Part of a small language model's weights.
Size: 10 layers, width 320, 5 heads of 64, MLP 832 SwiGLU, 20.1M parameters.
Architecture: rotary positions, untied embeddings.
MLP neurons of a small language model. Each row is named by its layer, matrix (gate and up: input weights) and neuron, and shows model dimensions 64-255. Each number is 500 + 40 x the weight over its row's rms, rounded and kept within 0 to 999. Numbers have three digits each. A neuron's up and down rows have the sign that makes its largest values positive.
After each neuron's rows, "fires on" lists the tokens most often at its 100 highest values on Wikipedia text that the model never trained on. A number after a token or word is its count.

L6.gate645:533491427492505516505465464491487554500489447477469481454546491499458509559481508492483563454520507488492442536484481508474534524589500444629503543561576544439538372520514451497484455421518511577517469489467490467452503454515497442531494485452548542496535499447456506455513443486510468566468528552525519605454507478480439497441510500488504476502538560495534544466508527506456526569539488490477532487462480381456449404511498555505532427524462538466475502392567490500470439490554530519480569600516501453477540507568473475488555487512518524524518499504488483548521517455483497490
L6.up645:400518549503489492491497516542502544507502397445492500545514597532541483502457461530531503459538600455469468532529577444494476523470486440542449464539549474582548507466554471445541511458516472511543537481529518489486554588505574527555529418497555529496504586470540482423496442557531520497500517565534526533522521474563447490432518524478457449498492524488490488534493474521488480541494474543443549511446517456491483472428506463496517457504529502493645487544494522464434460503545539474461459482489493503503523502616490510503569463488525447445490502521479474507505593481486435516
fires on: "\n" 42, "R" 10, " " 9, ":" 5, "}\n" 4

L3.gate812:483439548487498463525554446443505453476508581506538495459509506515465431560441452489533606459460489514511552458536505479433513463412490527452508478487537479542513542546515450493526469583484539561550492515469494505416535537529518461534525542451451461508466518522485519515546501474507545439504513454440462513550462552488564560498542523566456419532482517550476438552484466589551474525484512553546551568553535582605468436543483509513503501451520480515491500478447418525460495507463547502487548451544541467548518451455543510433514479480435465497511444504523520431536422518494444575
L3.up812:447527464477473547487559548442508595470526472535419467539474489510448480581559536471530513502500492469477462443500472526488499502391502489458498575468485527493501548485521531557541473515449577535544466552545585456487544522496559482443479539541513469472527563504501440479545427425490459454446496461516526457495510489571513480500437461586515454571465466539456536518479472496529497487444491457566565490483565485534538358484462425496495502450507493481475466465493499544496454547535493500491530530501543521600508536495550481457536494526454488476568513557467574492508459483538427525
fires on: " " 31, " |" 18, "5" 8, "ag" 7, "1" 6, "4" 6

L7.gate289:511551533560566561508473519538559506490467471485540483454604555482554416536471551515528524430518527474525495488472466442523511454609539496505501470541498473579538458487601493481547487514510445549518472529514501482479477398571499541475469518464419516436540463475457516518555486449495446516480558582547428509573457522490531528486469529519473469418451536518531496472505515482494575490528504470493503521475488575440483464475507488458488480548462518433500584522488525571492461535499528469525529497541446422565562461493428469542474494507585467457527512521551511522532606512431495507
L7.up289:467498502528488472517489551511471451563577529529550538500531516536463507519552487450504571488541518437433547482507459496475516478436467458454525528436515475448494515485500460575549478475503487494585446506479543514498489533437455479531582457499495483524529509502552523508485491545495593510485550509507464469528544499503475486509451480563455517564409548572547481500449479534454487526534457468524495511504567444501503408503491557419534429472484474557446471575470435603476467525520508514458532538448479443522551463518478531531524506479529516602491498470484528487535516476525590449
fires on: "," 77

L6.gate541:505470532442534572524424476530541503567455447509481503551512481512389453479453498454491431529457545472489524505506489481479532550508467465592463464510529557540516487509541555479526594510494523524445525493513477500528529471532517586479514494509426480505433468540414539481467506467483492437424533507473492469444543497575461519484456551444497480536469537475555532494500533486450470451524522468533420519454531470500481537507503497481471469506525548480447540448500533491517475528531543491469542528481506512470568538466523527555454512506502481502432516477552484501534544426486526515
L6.up541:490506476426544533501510494449486440494524422489444531511511511548501484435477570481500546484503540514485514546437462472538417512562577487461504482519489450373389485446455572501519463551423554464514498513507499543546434506482492524459419543497482519504508525440486508539489535543509532465509468604554421560466473495481526451527531590452510496411479486509466511505481518516514487598420454471498491538550475543538545426522417472512533539511539474484510467495422522520523405483488522544537460504500520500562510491507447535419600517433500507500501510532480502560523529477508437505
fires on: "," 36, " in" 32, " " 23

L3.gate13:604492515478503524458452505484519466503538515451538543485544424515514510439486559514578490507485535535420551539454429534524562439491527509522512494524431538493512489495490440510515484449484433529510489481559518438499532494512415519517509496501513508448542543506510544475494464495535549514489446474433465501483486475541467486493494445470512514557487492499516397560442399544520500477477483491544572506484453479502503543457530468531459473497481504608499442499484490495483440450470515515482571513514508531470459565579469522556414549577436504446456497417495468554443505414540465468
L3.up13:517519580497443511518470417542438577597496552491532587411491558452528506589525474594498538475486538438530518438482478438509477534484414520509564477574482498419499472496524488545458520563529494474469545541522471498503452495518473452474493495534515412530540502460535459488517505525457561470530497461476475442474528498531434490550516554554472508490469561438503521516440482498500466537456522486542461499529519531414533471425412471517555482555550484434547508519528583476566562535432511498534494470556495486511489445385472476519489496534537549494491479479545597536492493438508482488
fires on: " (" 36, "-" 10, ";" 8, "est" 6, "t" 4, "ress" 4

L7.gate247:544501538551590500403491492491471566524470447485510509607524520544584511548519496527496552576505468595437495501475499518502467500469536501534489497470444601505586529483439466555482482500534572534491483515506480487561502561442552492490526555479513489524459570476473549534540500581481532526506506556532482529519543445516473475473485558458431490603473441428506522557460480507508553510444479427500525487467564523563464520465505486485455539522541471458529502444506481524495511488473499503540506460537481488419493545479499523486500570477449495571560473577540425506521487497406495488
L7.up247:401533538492424447394493537546437484466542516462493469537475499456477488502492562481476453495422563474460497455485452478473532520552468530523497501497468488431531482470509544526486500456508537494516559481483493530574509504486496470481471471490554528509461471543567512358500498465518416586476495546541525447485525459482481434513509562548471453476564545565511434564487511485550452499495362545518511506543549430496500496450543520593502461475518613515501466427547476505449488570441481510422500443418494535558439541535458460497453512505466502467484485517507428547586492463532487531
fires on: " Re" 20, ";" 13, ")\n" 10, "\n" 9, "," 7, " and" 4

L6.gate47:552498456527513519452500470505461538428536522550496466495486515483487444502569516489502441533491469467523562446478531473546495530554457458502518489519526554479473539582502505492527495449457453441488504404534458476581491533461484532531522479430449513529534434510444486524537543552526476501439508534488531402520467423528461511521523507520484519472517586462543476511468443490543522532505495498441503492466551498498508457501532473445483430584549466484474407531455549464504488409496453527419413546487563547492458524440461486537499524463522482459546540545486494446571494444581510497
L6.up47:481482524493456499507482483558494504458438517523492386498496481482543448521505564515444419503567519560504472504484517440485603495505514496419493532558532459485469435560502432464517539489459448471502516563540493482539475466532413509556552513502483459472497553450459469458540494529498532492425501512390516518484488499518455528564577496467482499409453506451493528491496519517482573537468582473533469514530422551561515441553457537466498544476503451510493477566547496496472509438514513551481476524436519522499519479452499525508477453473512481521502478442474504473519489469502462505
fires on: " is" 26, "." 23, "==" 14, ":" 11, " was" 7, " as" 6

L3.gate667:498444546517572476511527513469510501541419446450509521510433501463456466534483513545530509500472515494437484456525509550443453475520428524508585511489475499478593535442539427530457501437526479480481607479496519529511523554507480472503473488469488490509488509446423473569494567514470492524527469509516458490549531513517574472463498520451529516514543497434503590571515505457463453455504465461459552421488510474516459504556542476454475447507494440515471485474465472486502573438432451466515504528469436558432474500560489473504555486524507528410457473448449409479534488561466521462
L3.up667:441502548537530413406472484473507508564509452480450429566544444571406542546487438480482508562504508447550469485455512445486527501482491552492503527466598472492494595548495530531458532518556463500542424526537510487495558482530495517477459518476497492535515563533512529399540509472497472482445557488518456523481509528561449439517421570500468469526444468554520454491492505517531510485504475509480503511555427522459483517513530523535471469395494409529522470417485469539461426467443542491502503446487422532486479483469473544493500564504493542470515491477513497453554508572515534547
fires on: ";" 38, " and" 37, "'s" 9, "\";" 4

L3.gate218:537524538452493521416529481518546499490564581462530382506476481479480497559540447497497508445447497559537552500462520473459513480469472501579524466493447581494444441568433409575529552484446597539446457513427478465497495461465509502436532499458514502526389565528493465474504492506460471466510474470499506479513534556499510591457507413499539537522499512476513431462546449533514522566491445539487500587462516540554498483513560459517511489485531537578480498512542433556443483508511488477495407534522568454534506476470470472470473480533496489454413486503428524362528513483508465564
L3.up218:504499518529516495465430550548551469487492504510541515417496494521400514464447473530476488481521532460451557524431395433511507513476463549585467458523496438489520496470565471477486524523484507538516494567521445516523560520539454503513504531495538523469502504446519514511502502463494474474503540521455559525531451500440498470507465498467481505465460580497476533532500483494515563580602583467505498489536485483449507482508512505489498484510455594516457499437517548515517525543474562527546489618522515490581604492564522577468526486581489400464507507471518491448504485460538448504
fires on: " |" 27, "-" 26, "\n\n" 16, " University" 10, ")\n\n" 4, " College" 4

L3.gate453:480543534567548481480530451429477478485515477447404562481439514541554503582487507515530440498490501499509515518553523498482514542623481473458483568479465447485443596556498493486501524487458449548473435480485517549447513507466566523413517502554494521515535562497451487499534529485559518458507397528487491543502483533573446497365541485507483439543488517434464541490488449468576438565506455499499440505474573519515507501484534460475525427545500518414475498470464559447497435463533470520483511466486487507541515564540556429445529423502484544551499502478489457455437513453588452474
L3.up453:488578532518497487553484464520465516447554526459528536469453473494501475522497517483475538439537573398418488508558404545529473483500443427533474521488533465472566433449475494540494487496469472443445485537537511472466566571446508432471507387445521463485525603544522422483509499460518572552544481483502462492491513539519421545451493468503503477514513507530454512488557545382505529512505521490471503503512469484480454470503519468512534486526488534545445477430467472488548491400462518512481482440403551526516511516507513514494538484500473464536511464539438554434496490441449424467
fires on: "." 72, "-" 4

L6.gate531:510543459410496522468394515529520468477511437523564489515464431471482515503502476478561521481499495418493575404547506434567493496525512444519494504475508509521421478500542521566413460540451515536493516494449520457522503463513493452549511583575501496497430509495433475570487522515496531532556455549519545524425492480532558483496546475478549530452523503478451529564512533513482553536520487504489516490543456450522504524524519477427490432495400548567380490445538452527536530491513504508484419495467472514517450451471494469550520485497495462548573478510504487495496440414445534521
L6.up531:424510450531467531519496484502468504520539516519463496487565504469494545492533537445510464473537462514517492469512551455500596529429478505487475558504502547430494619523447486567473558543479437497462523531475469554427554447519561475512446404495435507560476585514446517518528479508454484444463509415522483543525397559520519485505447537452508469467495518498426487599472515531493564529498522493541489548541506532458545546500508564586470474502506459464539583562487499362581423465494515447489498500499466470515479540478505524520499487519491493529501513555525470541542484508529515470
fires on: " P" 45, " st" 21, " |" 4

L7.gate435:531501505489521561441526516554478441594439543517463546511560476505552458480446547597498534491568535514515510480511505483455501528491530477505431471488561448488499553450468517463489516477516441467459452505486458498459445482476473523520505515503441477473459548543455529560421488484596502487460501560485516576550537490458551478470530487490475456408494477452486535535488464526561551475491561502485515501514495444489544550513462506575472461512474473479449554477463467473546495516491540540531453477456511430547522508545463505561495492441516466520543518528513447538476405536482505391
L7.up435:520457475526462529526502547522557498470455538482546429519472464462538420503583576478474494419530523521557514512526480457512492571479476465503477513473499559458539452497430519522473509479506484445436515522475512450498469555498541515517567482504489548530528513508548484419563573531516543480479496496499580529568518515513471523611590545452431547493482550498519481449470464554431455545546465518469443511439516452522495500562438499512503497523528462447501451499523470512513465486522438488553479522510644533567479476530510479418428501468592480481470439450497475487494491477480491529
fires on: " " 25, " and" 11, " (" 9, "." 7, ":" 5, "20" 5

L3.gate583:574483475519503434512450490485610537474483472514519577484489488485454510491512531496463623490518568500485468517474487517532497508589511515522502455458458469494473554434524634566569520592492517550491478518574523533466503489474542496497521548472546474475533505496539491529523530514504593471451516498495515448505516486598463486535506567500536548450480559474569570514527468519582494469432469508483457565461528534533509504492561531564551486496469552504518483492544463517509451425448453533544525482476488535541498496513541496480468512500468577466539530534489542456484553471522509480
L3.up583:546496540533554477469531498548516483502490493462572467487552488454490487513535574523474526459480516483496481462576480447513551435483467559524488538404532426459610522547547539462485494537485458518506520447444484529501427470432530505490476521484444473530474611522487503467501498496511490469498556455412574480442455537458426489482428522486511486515554417488534558423553449484543498548466552461537446551521526468482530478465472521468581469445539442562502460531472483552578468479528439492516456471497523597541533535509532509533466525514504514450525511548517468517469518467490519441
fires on: "c" 18, "'s" 9, "ab" 7, "b" 7, "a" 7, "-" 6

L7.gate208:469546436510477586537481521475418543450457484569510465574457470456486480469468523535499573500506535489493498438528479531486525475477465463525550514525499457463533440509541495479492451504500456545576554539474519526512459529538483569443496497484539543471496487481471517516498562545448558512438576511448505460559531504493501519414523481414526512540550568494535575477525460456469637556521510552542465452448500486498491481498472509491465449532540511439450539507483570445534510522551477472457520584491490503475397530506499528525512451488536503562486488501464501446529502466503473511
L7.up208:538555534479478448587483519478476473432491443531416512497480470477487493486520501469524467496455436520477543421460498515546474449628520551489538496466421477512492541465391454461550546512464456582506510463551423513575451453485414550470497491494449497483517506452500532481384502514518426479471534485512443428443460481507601458502477534491545471510464449516463534475538508427512505509501554463503568505517468478533545576483527489506428503429466530522541488496533502473560534463525443453495485509497465507520535493531585435483462533508416503490456531503469498530516465493482466472
fires on: " in" 39, "In" 24, " In" 5, " on" 5, "On" 4, " " 4

L6.gate448:422513490539478546498464483538491540461508466509464472500531461434520503456491522476443535508507506474544513541516515514440550495500487504500538517475515527501523552513504548453476514478444535483521535503568565515482465520470453513436525564422434522472489508494557543419555501497452538523528537484507510542486519455508551485486495553500482596478563532467540535512494500488563514509477492496469491481507531444486465459464408470478597568487495535474561471494568543537512477510552575562537539550595516529463448480493519529609465482556557476493558448570472491472553510511528523501
L6.up448:531496444506496470490430497470487384547518441465442532509520517556429465556541499473462552529507452558488503503431516425530538470526482462423549498536459494533527520501538523444477508473539497502488400413498513524520482500518432537479484555487568474435480507503525486466517442447498521507511554536473524515484473527397509485613543562428531481436514493495509553551490490488490499482524524475525543552502513595548511489504491412452536451497522522465461486497479516532428467564483432466512529517428557480485517576536463489441536545524489565506513475525469486537484595502555495549
fires on: " " 49, "F" 7, " was" 6, " in" 5, " began" 4

L6.gate521:498549511582438445478469490567470496479454508511509486547531508502446485437542498493450430522479529506492537536465540484471509579522486514501489522478529480579496489481478571473448538549490537502579471536459520461512549502503476446524440436532466429470504511491483431464518476501510489414464492403548503499598528468510501526525501401595530511490577451469503474597475401514496484477498399475522535503527475591581468520547553532497404536540478442503451415482487570575576540454513436507603435518535449439500466532488537490503501425488521550470476504557475494456538513496538505489
L6.up521:471473463559515502527486534462524481524423461510478526473567550522596608539546516486430454510524523514444463569508542547509512503460529497531526482543520517526513517410517536494473464442547432504516498476548468509540570559587518500512532455518523499449483492499467531475532432463482429453502512538497460546575490526480467485472522482470455499511476479562538467432491472454490494538442532526559555476536491523535474526484505482449527499483537480514500440493477529541543503490547518485496518464514437412561508492458508459474440483457515529448510531532494503566453548437495463496
fires on: " f" 52, " al" 11, " Al" 6, "f" 5, "-f" 4, " F" 4

L7.gate395:430481515466483545529482431527500488501501401493561509502523431481523523476506475459538543535486443460447514419500498432511491507465545519489511496462568461452571551431523566574496470509514582504564462529487472474485493500519540531589485476447499433516518502526543496506541512511507442516525541506464478495495450554472429533446496481486558502476438536527497526534542497516493463476481493505466463543596492501550529460536515443488511411466476557547535512588484528511581446559524467497538498515462477500490546554550459517530506487511530490492634472504494489506466487532481469530
L7.up395:555537530458524579506526542483541475464430476497621490417530515502531581486540518525495513492484503417515485461491514464447605496516439532431491538546509452537494567520406534492511513531491530507518535537475501459525493458501537517463520429525513527504547459518535520453577460494531564446484497507465488545480492514449485566439522446495438468515525548522493466484489529542514489492414464495560468496523465524504523543475480462514507511457502567477497439552476530488502499488607484472507446445478522552544585522475419510463504516503510465501469547496425411470495477552388566544
fires on: "P" 19, " P" 16, "p" 13, " p" 13, "-p" 11, " C" 6

L3.gate564:541528536469521469512487478564483507463484545543437491479474440541552466492514547497414571500478572462421515514535512596502469480458484538494566546489532484533491491434513524528495489515581580457486430489478508404508531596478457454442495534546527454465505506465471504462490531491487489477452521511499453522531476443527496460506391548485462533503544538543490458543479527479480468541552412533468561526491392519509495450550564388470479480522530514525497458469463432508435479486450503481533480443468516490525433492468501468477432477460448428557510534474492494509496528509545509508
L3.up564:493579451501478472492496511521494532498477569523473494473518476529481471518510457570532533513440510524439475404472461512492561537515512470567502477532542475531459542451561499489443552486501470521476552524551558473497594555456484476454495458456566546461518467497482490484504494532457419527470538477421467426500517511520561467463451541491557509529494486493401577523472478450503509500435480430466470496560469484482519535552503424531457516473474507476525534414413482536534512486508538524492546429512541406496528466531538476443470494504462512557525561491457476523449541488510466543
fires on: " |" 98

L7.gate726:515484522491537487492493527536513486478520458489477459434494541519539486500481467478543559501456567490497553495559510479498511456505550429489469517455587503537502578565534477502532493466481469508489531478468463498533464511505480539539553542560461514476492588501393534485460507494606609492552484586481488533514531495544460507565486499558443459512484443429540515440518449522533450520500447474565464571457525528463457488400573543534470472467509478512428491515475545411497504442503431506549450489445511516579498474478530481495489591511547420487563430484459452452498485472461447499
L7.up726:527549428526491559500493550486519520555551570441421556522583454496567545516546490557461448537479519547516478538508468554544539498511537431541522473474486476488455467501471517502575487491500485516501516522469501524501525520487544437486467469495548513521513396517493481540475539501507602502515457495525571553482520552596461506486491493552504558453501523460440586503565468524528534512506495519488550511506492611453565530470495515504509507461551484444500513434486558421519530487532525467473506516503489448519494475428535538516488493530547449477499438477474451511564481503471574580
fires on: "." 32, ":" 7, " until" 7, " to" 5, "19" 4

L3.gate505:530570523496532486454472470466498520510532524517528545600432432524504540442469535503548525466503477441522521540463469529515520542469571533510532463443460475495576478532550475512542495529536508505524512536492440527509538494550577503502540508426459541425494480515473487392541438542564544547422496509582463533475490494480467522421508531456535511493529510486480502509514414408519471520493465533565578511538517505412443532432436506443493553537504462464572474482460550489509463518517474567523489526429516516492480494563414449522516480474438402483554517479475521522461500411423506479
L3.up505:520522392519556484519543532468459442462499540501488564544453500542518513523433505466530532495464507413494505445488516591505500515509551441491482458481519522544495456466575488486594589509433480503444537508483479519497480554456514497515490508538456503435441461545503497478505451447504451422482488530585557551549541541528458531433574495475480524547531557428522453541423541404552505529523479523530542496530558518549467499452538483545529542479532488560459484506465605526447474489477563450544475519421483479479543526560482426484498524509550462467498539498505527478527502484443450415
fires on: "\n" 24, ":" 21, "″N" 17, "°N" 17, ")\n" 10, "}\n" 5

L3.gate421:523539521526542443534399438483523535442583489420576449527506438540478516520499550491546504486492539518533507463499499465514463478447489499521497497541479529477511526492506478530433515477529497467589528506519530577486530469565488444554499498559584438455467472503442496494526531450481483514499507531461552510466471477533478514499516510544500491537524458439502494502451503546489517501486451470450574500440564445480479560478467534471520484482528417483449453457512532516461463489557573546496477441560477515563560451497480478531564431434536528525466475491489496561548482554538593396
L3.up421:504443506484495527456518491401520529582489564511503523470459456529516514408424465537478465534454482476478494502471510531584504446511485564474462463510591489504457508515548468462480381479535458446514414536534511541512495469448521453513488468455535511482558512475546472564444485498515560456530514561482488533501484531504515515574501534486434504558479437461479611477528522429511523459529503439450498485484495484491541481499490479474539543543468413509503504453491480473441522612563549464510485540559537420546480483473454466510485500575494428466492580495493432575498508478468553449
fires on: " |" 31, " frag" 6, "ig" 5, "eh" 5, "ic" 5, "ent" 4

L3.gate514:382541520487535449502481470465498457549524527444517526479557459469612510446576489447511448532547558486517514493558531505558466461482568536427526478555501522487483571443462461559465484539532410545577482500464437576483489509513428552544473522535558447519489519516417484504456514569465512469534496530541506479592455502529488529428525555478525531501496576506462442560523515544500467542469521551507535438533522480483580502435471442522478459494413551532470548515581539471504496463490476520503593586476507495451465519506531531525516476589533481520535533465469484446549546486513437512
L3.up514:495431550516528557513492549545543514566528471536492519485466473447478544527442549555472513488494440502494482559504520475519459534490488528511531448464506531579473510493438527502505488539518547535506497504508547482478478499508506490486527535518489499535457474549505471570529575509567485554458503500479536520547450426457542443508463614507543546471497459503538506512473550494505550550466468518583501544567460560486513536473511515482500547524544511569512559567532520480502497597540504494466577459435543489457542474494498441508513561472447580424579497519489450515490502515472610583
fires on: "ilation" 21, ":" 16, "ing" 10, "ating" 5, " on" 4

L3.gate99:547520555436585510467463488473526483479442388527470473531522561484507519510604522493507522509516474565529488435545436546524470497430465554499474548542443430547505517525430550547507604498491511532520532479513618565459438514496525482552462443438500463464485525489517479493462411518450469526433487523438501481532498565499464545528532521501468513536556514488521495507500435515570514510459506505405574533521531494521510455556507555492433537585527507510534492505452455521524547503485511464503483497492505385496470458472548416387465494549524474468468512466486525469486513547527545563
L3.up99:462546514542508413441541528509455559508474506548455471511518501518442478537531493522529399523481509496483497543491422454595486496530401501423506500498488451534512490442546581443481510486483454494463448487481518445513525441573488491472470504471441523400536512486431525486559467513500470502485527518437450516473504456538469554512502471484544464485540496452427522558525531581508494480574511513486509461491563489504492478441564484467450510474508481485458536465533524575528546447499511497522577463540498432535429520517544463479482570465437518481539491549469413502463515507527391490
fires on: " |" 22, "ed" 20, "-" 7, " in" 7, " him" 4

L3.gate484:496483567494498546502444577519496479480555421517557506583511516478524537480577456452467537553547493543477528522556539480471516536488488405556537455484570484446513464480482579463509542416530530568499548516501498543434396531484589462521531518450501500527476495489463529543608511469475516495484414471491504490549538542521499493547504510481606551541539433491499454518570462489554528508528467543468441471541440511480485508479513482476511482543406513472493483511491513566501414517425549530482485419494502459493537515490568499484517497448466491557522541517512502478525513544463466500
L3.up484:490432518601486487458497579537500520528529492471521513565469533483527498521495504479497439488528484486513486482542489510574545472417535525498535514515543482573544465478437482465466452457558494499486447479468518547492454478447509539500513473522446572419552515497475498465501466485488525550468537497498570472593510544478493500501483511490558539485512520459543453515515529526562551516520551500575472512528580539458469593472530526528396480494480482484489501514504562497505569509509525460503516508468553453472458573515552502488536421492435429512456532510515482492436547506498428454
fires on: " |" 39, " the" 24, " from" 11, ":" 6, " at" 4

L3.gate310:476485563512530487534437510541510430539475471479550495494507495509491554467531515483496513520486506511491562527536539525486547483482505491533467468435561453467574495432501487486546554546492559491476487551497514489480544473518483540429475500525434441444549558542474440501470469531513494498606515577454459394545525454547561409413478455576446541492430472528499495511518496501470475473603468472540464544482514522554483512533427552525504475505396381558517475577491514571529425533444541548561460482451559543508468505427466458513471487559442522407536474510516509456505485449497585447
L3.up310:444563598489478490481430501554533458461507486502548490511466459428502552520487487406532513495458483486542516492549498534500413509503437470539581509508483474459530466461511491518428522440557500441499517567502502527526436459470522543547535521495478355468510569559526470455534523562482479467435494542465509480543475415442540484459537535536500565531402504504531545561427516502480490536552464474510479503459484456523453531499494523473486594511458551556535441553469460488483524535438488443506493463483460536540500495473445477543464481478499510526430544462490516454467499489486492506
fires on: ";" 17, "O" 10, " (" 8, "em" 6, "ole" 6, " Mi" 5

L7.gate33:592446503517584527585548501508415456418473408460515526506459574535422481468526521452494543475520495510473468485518476434425476495517511617578561537493555510486486516471507462458534523454430486420483460452490520507489520487558485479441506526528496466525496442502414499493488484533542562494405477502510480464531493474579515524595497505492512529490494534554516489502498408493514488490435507523508468568451504516506522479459541483525524504521427385432527496495441521559558536494498427584519485479465467492499476518480535497448484530510461434467490588432492453458443617542491536505
L7.up33:557529519495505511466513510454512412518494483500574464569498516488527463556443551453511504495505507472531533536618487463468453448538459489481541530509477486454558466518522574554534497376472483484431521491514431510432524500412496480535478467559541501478646544490507460460466546489503584576522464549531475482444466565550577498472521477587564506444493419536526485506543516478522543534498459530503593528512578471541556517462494492537452523527499444536522515456469467506492537531473490495540502523510528516464542480491511513508582484497530506460463450481515526483483479474534467527
fires on: "-" 36, " " 23, " was" 7, "19" 6, "–" 4

L3.gate715:502482461502490561503491512530472448536474482440478431529536508487536506450439505534563508451469504485392521533477447563493486512459500485553546501454501406491527438518557462519542482552547515479452497575506539451471540472461500502550520505541522490520498461528515523425479540479498498475502567495505510483552553491522475447491505436498528482602506487527501521594446492506500528521540503517529445468491487568466476460537522569422493457571451553487451582541584536546558506485455489480482531551537516471473518482470458509531485469488427448472494543503492487561479535626511512430
L3.up715:531527552506534475518457538451469549552411523463543486437460525536496481519512508526530545504470425507510519441486489445440536518485497511503518436497472495491431497476548564531543462497428387507485508514472565469547480459449561470504459502577482489568528480551534465462527483487549519553516441506458470509442480469491407464493481484471571527565422454459439548502536502508568483482537525443442628503500473544549512494489489487499471507504472435513508457461505482476521521482506463485483466474503544415542572554513525501525486449478436482551533568446518537527513498588546466554
fires on: " |" 39, "an" 9, "p" 4

L7.gate821:473470456580490496575507541449490536517508489515458460499519570482448480508526486450453535435543549547509522516517476558479500498501496505518475508434465517532529502446477466478441529511471536525475468430504538430485570505436481596520473459513501479471547486501514439493544511532488487480554502495441532466437491428492518529448567510537512579450519511441502592460468502563559521457477518514514529484549605431576520497518491462530512546446454470560465529557512471450495603481532497470486463533504528450489527494531394476472511523500511448494542504600552533528525448478490495497
L7.up821:579500493564495530498433450491503490513498454530481522516508418513437475421509472550499520499475478480411519530531486405523447438436463540513545469451528433511446461476446428470480565460489442476449498516544491576493473518484473479493492480467467472510581552491550558554515522523407492473444510470493478565420462519505500541595554554493527517527471499530416456448541498517459463443449525439465522528529560559518473452461487496511516585482569457477468469579491413551408488538499492511423564493447540487520444505509502494472479493409465508505458550507524497448517537504511451479
fires on: " |" 28, "." 12, " was" 7, " population" 6

L7.gate757:547510521542535447474502523565463448552484514523528557492449437509424529489500467493521553508473579530526536518524452543558481522468527447499451483451525485534526455583482526564434482539510507524495514543409496448480469427476555568555504512514543439525537479488558537476470492515487533486492492468484519453491447540497471454577510512566536528528476476580441512506516567471475557491546475497505469488530474532530548454469510530519427496578548495488489520537526461546407478517498501484493537524494486458464391428493518514468503418499511515600516481521488513482506558490522584541
L7.up757:492504505521606468467561458532520523528594532512513492504529502439501519405490536486474590477508478512485594549515477424466473471569506571544462494469500466457544536472505510545567505455516527470479496533471476543476573432473499461441597486461480539474453498530451526499608521432475537580570553488522494515471510492476514574572471522592477495521502504495484494470487491495504528557556498541586419512457460470517508542473524492434471479460447561534543616519451531532518398521534511473457548448529474526561480507501442480505568470441446467503533468520482487528571480466467513484
fires on: " (" 25, "," 15, " \"" 12, " |" 8, "'" 7, " and" 6

L7.gate32:581476519455491531467563528521504499528417494505527517479486470538568486524468456507523520547485516532487446462509539466530460435523550488543452522399496494513517497513513474512519435562483481535514544489522478443477538503462521461539552445462443585507454523549547508495540510450542473546536508553506541599491515515456568498391450514512470447400541487508525437539549482480447512527469496455505471564553525509535525467471486531543546563535501456469522447420512483488515517478583465510481457496561514487529503448565476455506468488488482535524561509476439512467446510502498437472
L7.up32:500455506475534470469480502540532484498504500519489493511439485484546487512495419476435496474510479550467510530594465502502397494483565390534563490473516462534558431493490516494473459530436546527515447571496520573433459542496465494465583548520507501561419511568522507607556510481482455544515455535503457473517499477494538504460487449576495461488530502518391474531525524532532517511522450555376538488554440514577460506522480515587514510511578528549523503461513529428484499495493458440519525493512489523465467465458462561593541453498516460515481494583432476475447526497526404433
fires on: " " 47, "–" 14, "\n" 10, "-" 8, ")\n" 6, "20" 5

L6.gate27:471505428457458563491550534446515419534431543495470458494490450535474508450473482568551560468552523466543461494497492470468441454484568502459561428574463501474508518516479502468471455529505453498506454511536531423513545515562445477557454448482497417492416527530397447502484446497489511431535469537508447451504536469487475464521472510500510582610456431559561519483435551505494497424463466536469455530521503485505522552557568575484451514499522541489462454427438460527460455473510479591436500479436462510507627486525567533507512530574498475467533500496430523499495515472467501438
L6.up27:519558486522454554499488456527470426533529467590537452529529460491470531492572551524498458473517480445526493507541485438477461536475518481474517549444502449468468428468521478536489559550531577488533567517500552505563527456497482481425546494550474474518550582482537456546473521507465488517455486496504516561456487484398503450539465623494536497531538507490602546548482546481480572518547398493507456504488601484461446549507504502433416488470541456519477465530433415475453563490560445477391501511445492446551514473528438471524479560466565386457468519536549504513476443499516475483
fires on: "." 67, " a" 8, " " 8, ":" 4

L6.gate352:577475500510537564438571472488526534463534526455473454443542411472498484512468525428444550527498565449524442462488423432463435484480545493559518471562508486514501455509510487512506481542421386526488511575553517526453522498490516527522436568511450500508474554519490509476511539495456504471536558510473488554545447534500544527562514415506532494460506481449522513504489530495470488473434513494430541446488546449474496554576544582484427478538476498492498494532412486553513521450536484580527536491504432542536434461535477513506483469509541504488469488526497469539535475563497482525
L6.up352:452517512552546584478447440524479499517529490479486517496493488506483423525539509509538413546464492559492477481555427458510577445521484525537457562380522502513477472505498475529525454495549489448499463443561507485509391405500415478517522459516398455446483508462565495472528506495479424461551479554507529513481511480509498506482568539434456469462512507496558519465495469453438494518557467444499470494488507516519477492481457525561498513542529463486508551436470530490539504562563528495495476502579524508526475493520428481499465507477621489555475540513575447492552474482514535510
fires on: "," 44, "." 19, " |" 7